From a checkpoint of a small transformer trained on Wikipedia: vocabulary 8192, untied embeddings.
MLP neurons of a small language model. Each row is named by its layer, matrix (gate and up: input weights; down: output weights) and neuron, and shows model dimensions 442-633. Each number is 128 + 24 x the weight over its row's rms, rounded and kept within 0 to 255. Numbers have three digits each. A neuron's up and down rows have the sign that makes its largest values positive.
A block is one neuron, or neurons of one layer that tend to fire together. After each block is what it responds to, as a language model described it from the Wikipedia text at the highest values.

L4.gate110:149172107134162167094133126127135129133101121143142125141133128119129170102114127080143144132136133122067108159123125133141136144130143144164127134150131154123125141143134150121152093089126151090112080135155155141133064160152090109137134104072111125128129117124164168124132145168127152147154106115102147127110140148120135152163106129170149158155110111115115103130095135083122118103135126111128126082097112123087136154106137137109136163122124106136106125143127143170134137073120131127129168101126132148092125126102165103119144158123102096131107132119127107125125126123069130093
L4.up110:115108123148138147120106110120138102173171156148133140180104089146106159132135160104135161127096112136123138125132047143070106093118119104098137074097142122132125075137132128166129098084121128139126144150138131143145144139135145150194101127154169158105110142116136149123182138143098093050151138141139141161140127142121102162119113155099146135098134148134119175120112143136123115137126150171124124115142111120160123134143156131171119086123099154101161174114103125142138156136105120142122110130116132144127123118126134130126099091111152119101148097100147128141096119170169156135
L4.down110:151145089144143133102113087113092167150115145124117137110112108115118102136135113130148116119095121145100131147144145169127132111125150118136103159114146112160104127145174126137098090118141115137128126128146150147088132145147121128123122149113133144110097111152120100193129135102121125119133122173161136168138177110140158101159129119120105147121135114120109144118149144141116091132135095049133117133130144147146106122130165128081108114172128133159135145130121156136136115122132140167127139115142105127151087117127123142140127074135190105125124155141128165118137165134133128084
L4.gate341:131136102153100135134131128103099111107124131107123113131130124176127150126142140162121102136118161130154100115096125096123130155117156118173072152149157125114127125114133153121148145105159137155105130135134179112121098123067105132144099097136116104158108102138115110092120119109094136124116183149168112115083138153103107132106141142130134146141145101158143086133122130150128149140114135148117129108152100160141101153077137118150108141149117152171144136121110171178134148123122144148144110064143105123146122144080115157128105122134115108116106114140085154137158124131080124083
L4.up341:120123093167143093123108120089132098147189187108125107150131159122127126121115155101115149153120118143178122168120131125144160131129134166089181106102118114170141105150097110134102031112154153142125124122074109151092104162147128138141118113124141123146155126111121104103161139083125117146094097125111136174114091108079102136084140105144113074131132120107096131119110110146124093166104118139151110146114132159111153149099160129122153110156136125145104124116142138146177061135098099135130084106117094124082113143137132079139109118114100110078122137138104138127115132114132149139
L4.down341:130114107100070090076132126113141145091140112115108132104171110140119109134128136150083154150128120132129169125146100161071145110100115137138123156097146101147123141078148134171137107127120125132175111117154164130142095142142072145125146123159149134095132136164122061148160086168121163126150135128134152149145156138160094101138172120135073168153114130144131143120132129179136129119071145179105103151134100104131122154130129124176123137133057124103169103096169129091112155063116158099168123119192151135163114130115133130163071126135120090151104075144150094113152123135147161109
L4.gate1558:138134117134118139138103156155115112124129101121083144088139150147133109175158115123158165156113116150105101125120185133090094126119138162144057126110097117105144137095168170146131138105124117143120116162142126157151098135103194073173102134153154168125137116163114131123139080126145155120111121140147160130123138097136158135159151136134148141082104146108100165140127101157069119109157127128128167115137121060128125120166146118099135107131116150147147144122136124130108097117168129162115152117154116123109126155117084187121136151142113117120152117122118155137127079104124121120
L4.up1558:131140094134150096065133153112144162112143119149148150172152136089127141090140089109122105104131143115124147113144131143143134152148139098119126142116176141118111124125129138160086093120112106103068147162121107064117145138088151132112162119163153149114142164122165140098143155110146118147141107182124134091183129122147099136123150140096126156116126174136106136127115129094150109202098159077144121143110153096127107134120127150162150133117185138140128102144115105137142136110084152141166122136079107135140098111143184121144144121120139156154097156146100136121154145145098113131
L4.down1558:182143157112155119136108098129118095143141134131179152177152144112135184122105116148105114060163124119110106124116151147128127190114099131122133111126162109117137109101134121144132136135090124161124121115138160128099075084129146139203126131128113179125140130110120143143145138110138138118126140104097147151150118149154146111122099127160176172134167148177084110113122167160134138136174094150120088125157116166143177103099175115166144108111166103130135087136121151122096104138111146142147130090102146103106186138134116102162065139091127153138116106089102112100124107132137119158
L4.gate2167:130131108177146119121122139167127127167176087156140140144161116127105116128149123085151133142125098096092116137090124091154138159136100149134105083167154138097112150096131129153134145152123115128060121107103145132169132123155104120118136096130158115123112096119091128127131127127150122118145096107124128141086105133113120138121123154128105157114149152075099129118131119053097107134097154113104100102098131133057105158139131180134111139146144142143116169118119147101104110118112159110153143097108112172157160078083127121132159115137119124085145135159144088084153149143128062140
L4.up2167:112126146116153132093135139159104100175151115126126143134107140144124155129129083131135062151112098135131138158115147082115067109127098134184088087142170128126109088126081147107099078149129153141113163145106129103093141127110106152119123146153104115096096122145180136088181122138169132122141116147105125130134146105123135164072127117073103106110147177131165121109147122096149139146150085154142100101139119103147115132120151114110129108138134106097133140117142093151111103132151120140136157190118093128117186095143101114148131131131132118134142089132136130083178102136134136090
L4.down2167:148155170083132116145110117113153120085106117147150126133152106131122152114144115098107139079109124136163116152099153117126128160130145117096118133119143141187099158127193180140128131054124058118129146142112140094175101078144118147168117120166120117117149157088098124156143117101142170128152162120140099145159154171161090089157118136126125149118108154114133127169131146128133089159104120114146161154119091149114143141125137119106127081127112133144120085135149087101105089100160124154142201109135108136115141102127118105100105117130126176138116140152184121123134128094116118114
Early function tokens of a new clause, mostly in quoted speech or plot summaries: I after an opening quote, so after a comma, and contraction pieces like 's and 't.

L4.gate2434:095100128145124111070104137134148146117109123130141118143141118164153108114071136143117123071135118119138113146097118127084124124110117130150105104127154092143080092118139159117154160151094149129108068127161142165177090118125120145139115114136127082123112148168090149103147110172123147154126091126139146104133160101144115109154128152100158126097088101112144151105114157136140110127105103138129159159147147121102152126064151110109169156108128080127123162125155128097101132104144127124129136088159117124151166175123114155135112124096139164115113134153119150162136127136156105123
L4.up2434:142114121135118085157125161102116083119158120111114103092138108136180147123141141166129133091136141110111082137087129092149108126131169137139165120144112112105142157142121129177123144151147116109138106127112145154159107111090132126142100081120098101141132110110113118102118130151134176097116147158153141109120139119108130153141102163146137120134118161134094123125141154115141133135150125118132088137116113141083104107096114103143103140126135108123138157097148112154127111149158116090152129121150154132118131115166096089133112114097126134149156090122126191135107085138119138145
L4.down2434:141150114114150133125150118134157132159143138172135109153135150089134104079134137147086167129103152108130078132120068105098091144138101115125131164087106125101132127160146132142151135116162109165124088135147159165105139124096153150089095184116116107193114160134140115100119136135168117123142109111140101160136093178131138132121090135146110117146116136106135139129173112188102117097099110139105173122121135137134113118091131144078165089080135131117146149154100112107147114143090123120158092151155121092132127153122114164125098087111135119106114148124165144125107146183158122132
L4.gate2633:136111125185112085150110142093154110110105160184144096098111119097093156099124142127142117156110095145111144111102135085113104145121124157142147145120144153122122140163130136098136146167116144092126140146127101118148104124126119088119121102095164168149120106165123101131152129143161158067138123133131158101160141101117117100135120131122131120129109148093155122145148141168137166121128080157152177115076095105146167100114128126146135141129127113128117132135125134115151142079117144145112102095121165104144153139101081168127120086110171141106174108126110166129149117181099129092
L4.up2633:099133083146116157105116127128131122120145129142100129174146154131153143113117116122131123088135151127131082117162134117122151111173096137159161128133164126112110062133136144172141119144115113154117139138135128075112102101125145151152115117139110089122136142141145147142119148114092131116164137128154115096119152181104118146095132126092141128115144128112142136133180131138125110120129167104113125160122078152078144141122121132070135078152090159132125131123107151073153123119139131108129131106158145136163197163172107140137106103149085155129160116166124133151137135124146160149
L4.down2633:132171144123119145133138100117129151159164088112149162140152117119115145142129137149131168084116158106107118120119097143137151178068110136186151116129158111073106104118124110143138097092160124123105082113115156126086110098148160143114122114147146088140114165131135194122100125111157076125123127151123133116131111182111131120127143158126078111139156129142093144151129099151110150109080094144100136094150121167136144108110130139174100112122179105134150139142155125126113113107125168124101121095141132113154104161111156120139137102114153129161136129151155123159109103136142134107
L4.gate3051:104156148169149135083152142114091163090135124131107134131149123182126129168119140112109097099116131129135123121122198091119136129164099109152128102143133107130146100134048129093132125157128152105140117160162131123130092102100122140132130136127120104138082161146100118141122172147135147106137125169119102152107124122126096131141169152155156106150125147170106144171146114145084151134158099118104177113150131129135126098136167121120089094117099116124135115139114082111093117103149135125151165162092113112156128148112137114129086093121091163108088126099082116116098094141130154119
L4.up3051:137138112161104181125157142100143144112134079111118173107079138104182145129112127149146125107112133124078095163109146136092128175132114095108130134109118150091105141127090171105130116142081097128103135111117130134131106161136140142117130151158132151112123157156130105122118131113172125116192138116149102151163134132099101157101166130105136115121084138113163142172103119134103164098137114148148081115097118116101062082085120150112135124105138074134101125131133156120083103142125136112129107104134117100156139130196081111137119116117144097117149153131134158151087170146142125172
L4.down3051:104139105093117094148135112175146104123148113122147132094156103128152110120150118124165136152116139128125111108099086122139084134102126091120104135113140137108128127112197121120121150070152118116178100081116121164096110087147135118161159122113129170114114124144112137079099128092158124132123102088133137075157123129157143133103139146053114106128162156107131118110134175136146103117107121121096108095116144132122138128098134142086151157116134132104097165151083173118158141101078147121093124108159120126125132149135150118146163135140129103129148115162073100105096178139148092121
L4.gate3137:129158133112109103148076119124105117133141170136125083147122147137141148112140132181107089131129105148131140129088121084125112179126122112142148130108120126132130101127146151117142114132144120103122104155109156142141089111143101126116079098153177122177121134168100174115108128156091149113108154111143138072116119152106102116121119156125141131137116122095113132132152127168126177091114075162144166148110093120155136146101139114133149124168117135113170170139123118127121109117111133144139125076146125137139153139149149130147140124119139144084123099145097132142109122161155101153
L4.up3137:094176104115145092138096143087092119120131103150126124133138103125120117120123150151169106134149118103116105149119126080107103157142118086141116128142122144147120123155107155149123111148091084136138101124129128094152092102084171107144113099123121114115124154144172148066096116116166187115157157153104138094135109127099102132114121163138132126128097096099135101125107113093105139108133072172135120118122127140135130105082137143120176119129108092111105107107104131132121115144109148136134144121128116144152186136130133107089133119119094140098156137126116140159144100129142162118
L4.down3137:116136094107157154167128136143133110186131068147143093153133135104145140113129114122132173098168131167138116121132135164098112158120112125160162173159106122108166118134147129072181122136117134157082085149101131159120097115074145143142133121124071118140107136142181157118115148117112093129133109122139123195137158199138136150117096159094096142118138155154109180148120113107099119105136101101100186085128117171135148140085125115145150154111111104149100165115086145131136117114133139145151121116125108075154124124109145156148118069128156113158132134141132129103105134168171094163
Final word-piece of a multi-token proper name repeated as a sentence subject, e.g. Col-ville, Long-don, Crow-ther, often followed by 's or was.

L5.gate1035:129136082114137096127059125125101121107121120175118109118179082119124123121149119144147149135144114116097117135116121139152105149137109114148115077124083177165146132158136168137143088149139130133096137145128137121108175064130129130136123102138122140136100130129143140163138103140126100121143100117128159148110145110096116128121141118140074111074137122158133138127141089108132146128121091146101142113096127144081115133152150135115080165168142157177122144163107118197157150125162146093125105176104120131154166104144125100152109112179134125165130125116121140105094128149081082142
L5.up1035:156154142146121090135142155149159124156141127141168146154110166109126163125083095118113147122126133126100091143115136094133140144128142103119167107122136121179134122111150098108102120161140089134154127145116133102094080103135147118154125168160149174147117139098081154156153151094124106148171123083128098138159149167132171098150133121110043125104161080150151145132122132161131171113175095154192098088129145071111117154108134143123136143129169136117115111137111138106140115150123154130169134087125128104142153135128123125165129115123148118101122126151160145144135130135107134142
L5.down1035:154144153131144099115098153167119086167154090136120127193116069146163163154133120173089130140140156103145110144121107126113123147122126123151156146187126132115143123112133135152100104118122135152204099197154089111131150116109124129145127162100148106114163133140095117141146150148104111107145137094104119116150152184170190140145156134102109149159143103133139171132119106134127132103128165111116155151097121150156140098182127122097112104119171126157120100115132092135121130125088121131099148145113097121118117130114194166135108101158079124185117159164126145137153127112101128112
L5.gate1690:136117115179089142109102107134127140147130107114114162151150084104121127112140136139144111124136146120078173161114145128112149109133138123158108090112125089138147115117118104129116163110099122097050141133124155104127129115208147159141114131142113146125174101172149160103104089105134107135132142137108146148173103116114130137129135137160100144140146081130148111189142110152137148104155137156093169134141104082125137123172091124156130091149123108137121135128089188123123100096156116117153122095117161135140119133092144143149159147135116096158141125123094146121141080191108109143
L5.up1690:104128150142143095164076152093057110140121124151127155136129151086123116122123110134170114138131121148120122113097133196163143178141173116146136120141131050126103107111134123152155083152114189119121111149128120113123139111125126140100118183155102133153159124127111119177107121128169089145133078145117098128145132170139114157142103131197100171115140099107174150131132117109133103106156131164139129109078080118126129159128118114131144163109152146134159123111134133134140152144118155138129120132099120095113153115106136173153125163161102107171096146162102118142173167151123131113
L5.down1690:094127093122152093110104166121140124140134108146170165150119135117153172113104143150120156092134103137125120126079092147133136160146153103204135091122146120148143157131113118132106118148164140133134142136109118120139116131071154164145086140125152095105129088137151115122145151141086128102134094100139135100150132139108132161112111173120045151150167118111145122155110136114091147161140123136108098105119110132118128128109069152067146116134158172163147099110105161126091140120177128122127128126156152135144154132175148144116161080139111118122117105158119148114162147104119140139
L5.gate1843:125112111138149077143126133154104105124147101155149202134148082128114137124152107140100126178111146143121124148132130121131178133121149145133161109147079167130100153196127143125115139140150090137089173108123107134097137083120140124120116131165137152104129142118142129146134121125147120124127115136175149146109121115121109128117116143112098154115124098085117146107113146139156138160124109112123126178111128103108134120123163107148169098157164167137138120096119144136142112138094143107166160084111142155120119119101165089138141112104136083143125116157153117114118123110108147139
L5.up1843:137137125169125122111159178164135150178175097128151113093127115102165095114140113137131149146153125159128127082122159132149137182122128123090064111107143131112121115152149167154106060110165101148099128138137160148141138113155177116124132148163130101077101130134106136119158149159143086127182129094154079130104124113123131089107084123132100165124163158144124141149141139128116155137142177121095169090136133099110161144165142118134109148139153179143114128106095159126159144160098145150130098125104141160135128138139165139122150103111115110124118123165131098169135167139143135133
L5.down1843:133157111116143104100124147089117089192154119156115146124134072122106121079065096129119134115141137118130135157119153117123104152115165118153159122110080121123096099135137143157100145130151085152118139113162111104072099151109110095151133113128150125079133117129144103087135150135210191095119100104186164114171094125126129125122134099097096144127153153123158153132112108087125129105112093166126118111109147118124103156101152104123132104163119147124117176117122186091146140104142104132117095102124119212142161119115125130148129100128118151111155139119193143141122106146110123116
L5.gate2065:149141126144157130137132127110144114119103183111159126157123091067148102125150137130134139130124144132143096128109148122115101122118098135115117128164117168102117150079107092134147108149087113183118129158097117112126062089147132129135142121165149129138096153138144126147128102144111138140175141060146135149142099128129127131149111130129113124167134082113098154142170127119140138087136130170113092143148131150142118146104122095097111128163152125148149117123146130157082127130137172133103125117108141135098101117123164122163113164153168185167132152152136154110126147088124136140
L5.up2065:108113113126134117086150095113118097187146147152160146128064093141157128137125102109104147124159152134161106092124131134137144106133101154122116105120165147126169134137120110124098121130126122145117133168133118136128099114140143118152101101152098121118184144111135179126101160143134131130129101107130121080133095179139155162129128107115123120140126168137074110128136136118127140138141147152168081143118124123090095158141135082155113047118143124123154132115156156159145119118139102150136152071123133145134126105106139106100109115160108129115095123119079120136141149113109127137
L5.down2065:101139203129162104153128091118136164091121145162090167134113109122124084096099113144108139157133148161125133134132128140135140164131139143156141096118133134104159139110162131127128157094154128122162152136128149189123148107131084121139082136138138144091136168135140135108122143122155139112107115149138113094138173137115089158134123138108115102135109111100118101150150123159076182165147124116094149136139109164106137107141138122121122160143077137141125174154125142139105099175150138159123146114141107102098128170082126121155119071119132125134121142097133113155164098153154155145
Subject pronouns such as I, he, she and it, mostly I opening a direct quotation or song title ("I am", "I Don't Like Love"), plus stray word-piece fragments like he in spreadsheet.

L5.gate102:153116111152115124112101135146168142137146117117098081114162095142107129125108121110126140129112142150198119155104143111112101144089113146084127122108132118083125147109122132075068126108154088141158115126135155106121137102111150122118092103131080128141121127144151119133115164128117152153124144090104112146140092143142108127118131149096094136170136087097065105113127093161146099123137115133149173152118094116130096109117128156102136104177130161147101124114125117118073107107185138151115124120141131089147150117137099141148095149145118129117114152134102100117116135169159068121
L5.up102:127138094143142161101131121106109118106136134142110153122118123137163119132162100127121170086093130137106119129093171156154138131126124174136126142103133143104162132106155143110135135143147138110107097120086144164122148094099160099154109139146087145154101164154175056143107107113146119055115118154105173145137126129149124137124142193111123113105131151109138144148142149155130113114160113148094147069147099136136108094129160114129129131165117164127134164124110141092104161150116149123112151120139157052176117129074139116110114168106142135100109111128134089117118133120105084094
L5.down102:095126129117150119117121119136124084165089100151149107144147133148151143126152105073123122112140150127145128137172137159136150098106146107104134122151100119158138109146106120133141113132103150080173137164092108124111109096130148131097147134131159112116163155088165134118153120143118117156121132114140159137084170095102116112121124124136151128129113179163145137123102166095151123099127140092123142168117176121114112139115122101159179137088166131074155130085125125170164103113118165114141163112112124157134124123135146137112146129159147127140125104131101151147126161126104143181
L5.gate959:150089134121151117107136133115070101114107136106137094152140130151146136103137176149158145100098184118111135141121163117124112136162155137112139127129104134066094156140095115132112111114151148099150132137107111101139134138095130117141131144093130111121103106159086174164118123110157134132155058137116127119134114118119110142168130121077132144073125112151128179147136146117115155085131139134095153158137134128139096145100120134109126066116102161148190105155134182137142112118171100115117132138123138084145146120153117090098115125162109125117165115097116102097088149161135143121
L5.up959:130134105139105200078119120129143163151167150164084103188104132122143087165142137157167165129081157139145100117122140122132112096142152121173131141142151121142152149125159171103123128134130152109156066138120150103113105084169093126136133118091139116103057108144179096121128142118140127097133115168150157154170115143112116088143117132100124102100097096098151135117110142122183141147125139118073147150133132159157128118096130090141138100142129108106122102114125148140098095113123100093155153110137091148148103159148157093141091144125125135126128142116107141087124111101123124101
L5.down959:152114116118092109112110138138075108071109157170170126121140110096115128126114142117118114168095127156189095169136129127085135128173133130137150108142138118151159115123162134152165144109145167131133109109103099147139138121057147172085128115161107115113093129105140135152163120132149142128126092131107117135154127143110128160133124141108121126126107068140136167097142137116110107162161115111148121132120099168156098155087149123114154120114147128150130112122067157136131180133117150110123140142162114126121123103147108119105111165137099128130145152150072136129087099119123100127
L5.gate1661:122101146107111132087086096118135188084127137113084085106139076160147158132157091132158096131112133089094097146122140135105161131116161085113092148104090130124134118144095162072127134134134102120146127143128096174134161183120107136137143094148115129148152125131108142119117089152135188091142097107140079118137163130118086126124140163124096116110101126120171088104172110096085143082147085121089132142126146133140145113091149152138150092142118135123196119109133102142127135114125104142085109145185157098154157141129126143131118125107140136124170098144130128134070114166132105124
L5.up1661:128095091141134096111101127091103124125157155124132128132104107105151096148074120113168159125102142132131120160126098143152126124150134140141173112136125142124105097158115141105162099152093103134129162139156111148154129077131152107140152156141068092122105124126150169167097116127122111128173104142171149141155119175147155105063134164148156080119127153134123092123123134132160118099114167120168092135171099139084119119126162107147156131145143096158175153125141100128124120123166096155163166160115114108123140073156118106106102146143151123131119185144076081157117136143111153113
L5.down1661:118090098155139108109101163098128152085158105130090115163104084097114124140155085177133107133144094134170116126085099096125149127127149108102133123146112110138159115148098138109152092113115117106138119104140120101118130138111114153109114138136120075156137118122121130105124131141107131153130152133124149173154128143098144132125175123125135158171155110099144090121149143142125075072143109125099120074138119146115097102091114138143100127136151161128127112140145150114140131134117134093154150106167102118151147131150145134137133112146144131134146137183159141106138187142131158148
L5.gate2812:087158134120144107074113136122097144139094116135135076103173122136128106149164100126134092117097140124142120104126170150176088120146161142125148135089114085177132137145114158138114131137136088121117137146104090115113114131129123115126155087153113130147192147139117160143121123135128167128125136115117160135099118163158093142181141154068103133126156157151137150167148078111148088069130125142132131138107151170126155139096105158143145093156121119110145155125136154095103133131107187122103159119133143100151155151137136118130134137144163117139111116123135104107122128069109101140
L5.up2812:131134144120107145145173147174142136163133107122136110051095146123168097135142109113126121138118113133156120143106126181191123113132129146123150115139109127117094158137120147135140159200097139102129102117083128109097099157147092143120104118135127118140095150120136133144122104158095177088129115127097125122145169119181124125108171123110119187082128165144131144123113086126134138105100130132108140123112122165137131131112146119097121151127113111127153161091179146116068111144120100130124124155149143099129163118125114144154136113129152067106134104115143108116113117157134138145
L5.down2812:122121118154091151114109123149158122126099124128127136126136147174150118099123134143145104118177105161133126166103119096092135107138142081060114150135069131076141113112113142112164119106119173100150148142157101131130176160114130139110120108156096084131167130159132130147110160117153096141096121171147143139108122095117149134115116077127127086146124111131126110144125162140119109125119092173143148089150144143113134081127117127076121141155165155133133127109128116093130144146148105112140112155153177143139118154149113118168112123128184100126079136148084149114118151180128137150
Non-initial subword pieces inside proper names being repeated, especially genus names in species lists, such as Figul-us, Nephe-le, Rhin-ella.

L3.gate3189:146150140121110139165093175191068184166178099117130134140124142124153137105114157100124114134161127138104109125159186093137126134130121162126086149113112186136128145112146121131102110131115182129099155146111133126150126110165130088104067136127130135152137107107143130141128128133075109117132126146139077162126118103147103073112155111129101165163156158130101120124129096106061096121153130097122144122125126114067146118101121102092187144166121141102144105109135170166083132119136112141119134118131099111112141111082125121144142142141121075144162092132122113135163115128101160119
L3.up3189:145141178089107120159179140136127140160137158148146108089165116102124143144149124065106139130141126118109124099130131112171086127162157143115114135079118115155093099080150098088111121143122125100142131126156208090117116128131178094158131166086117165118142106132121099154102152138094128140139107164128175125113153121122099074135087084150144133089098175134130097162114151147126090124155140087141147169121151163131133151135139122156100083140142120146115159163082155106120094098129096118146159132081118145091132122137150126148106123134105134172113123145104116127138145142112156137
L3.down3189:114153134104162116181143098148138137156126058160153159109122155086125126131111147132123123095150108175100115087110125123162138148122125107112145124129115149126176136164164141057090140137074152108132082141115152038134167118125099110126083097119132181138063148139177124116144130099124134132156146147136132139114126119122175080130150139109092092070147103162125099128118129126113118127132167097103125085131147151109106164125104110119134148135124115151133123177128136156147125138137145067144136100116116066134125114129114111124133129095118120124154107127116112132148143125099113123
Mainly I and You, or the piece after a split Y, starting quoted song or show titles ("I'll Hold", "You Got It", YouTuber), plus scattered word fragments.

L3.gate442:148138093117137107150124171105148133146141155120112121155130105139104123114115115109103115132138086110149163128111106108125153124129139109148121086144110145185128111116154156186086107098141157131125138085137146120160103129135162132133160111155071103153132084122172138149153178123134145137118130118121152151152069114151132135120140140117115174148125102155151152160161138168099125140120116138111142106144106167098161127100142143089145077118153143147067112097103155114139081138085180090102129119149136133104126133142133132084124110133112146162110128146132098112137147161101141139
L3.up442:163111054168125150150125127160102087111110125131148118120161066128113107128182126154127171165109098101135156098115139120103155100089118137159104118131119123149161096134133110114121129114156148085098125124114111142109142135172118140134093095117114147121141122165138179152130116105155114164162098114137160137150092110131143137135131158084130142141140136150133136134165102101123127153137125162132109138117107116114114154145185144149113121128116151168129135129135155114125126139132104092098094128093133160077141120151118142128148122140154105125129098125141156114125145132111114126
L3.down442:116147121103129173150128130149143131144107103106135124153117160126130150128107106141119176090136146129103131128102126119142163136097117144178125120145088123155149084130128128105147142109165157086107124138099134146114142105115129156109139114105057076132119115115180114160108165124135105132139094113143156101157122183141144132086131146087142151150095157153184177164154114124112117148139100048080105146155085128144126121076120172153094080132126116171078148113122110091145138152113133121095125102167162128128089143114145140151087105134122125137129174136114084155150121155130168088
Final word-piece of a person's split first name, before the surname, in cast lists, tables and bios: Mered-ith, Har-old, Trev-or.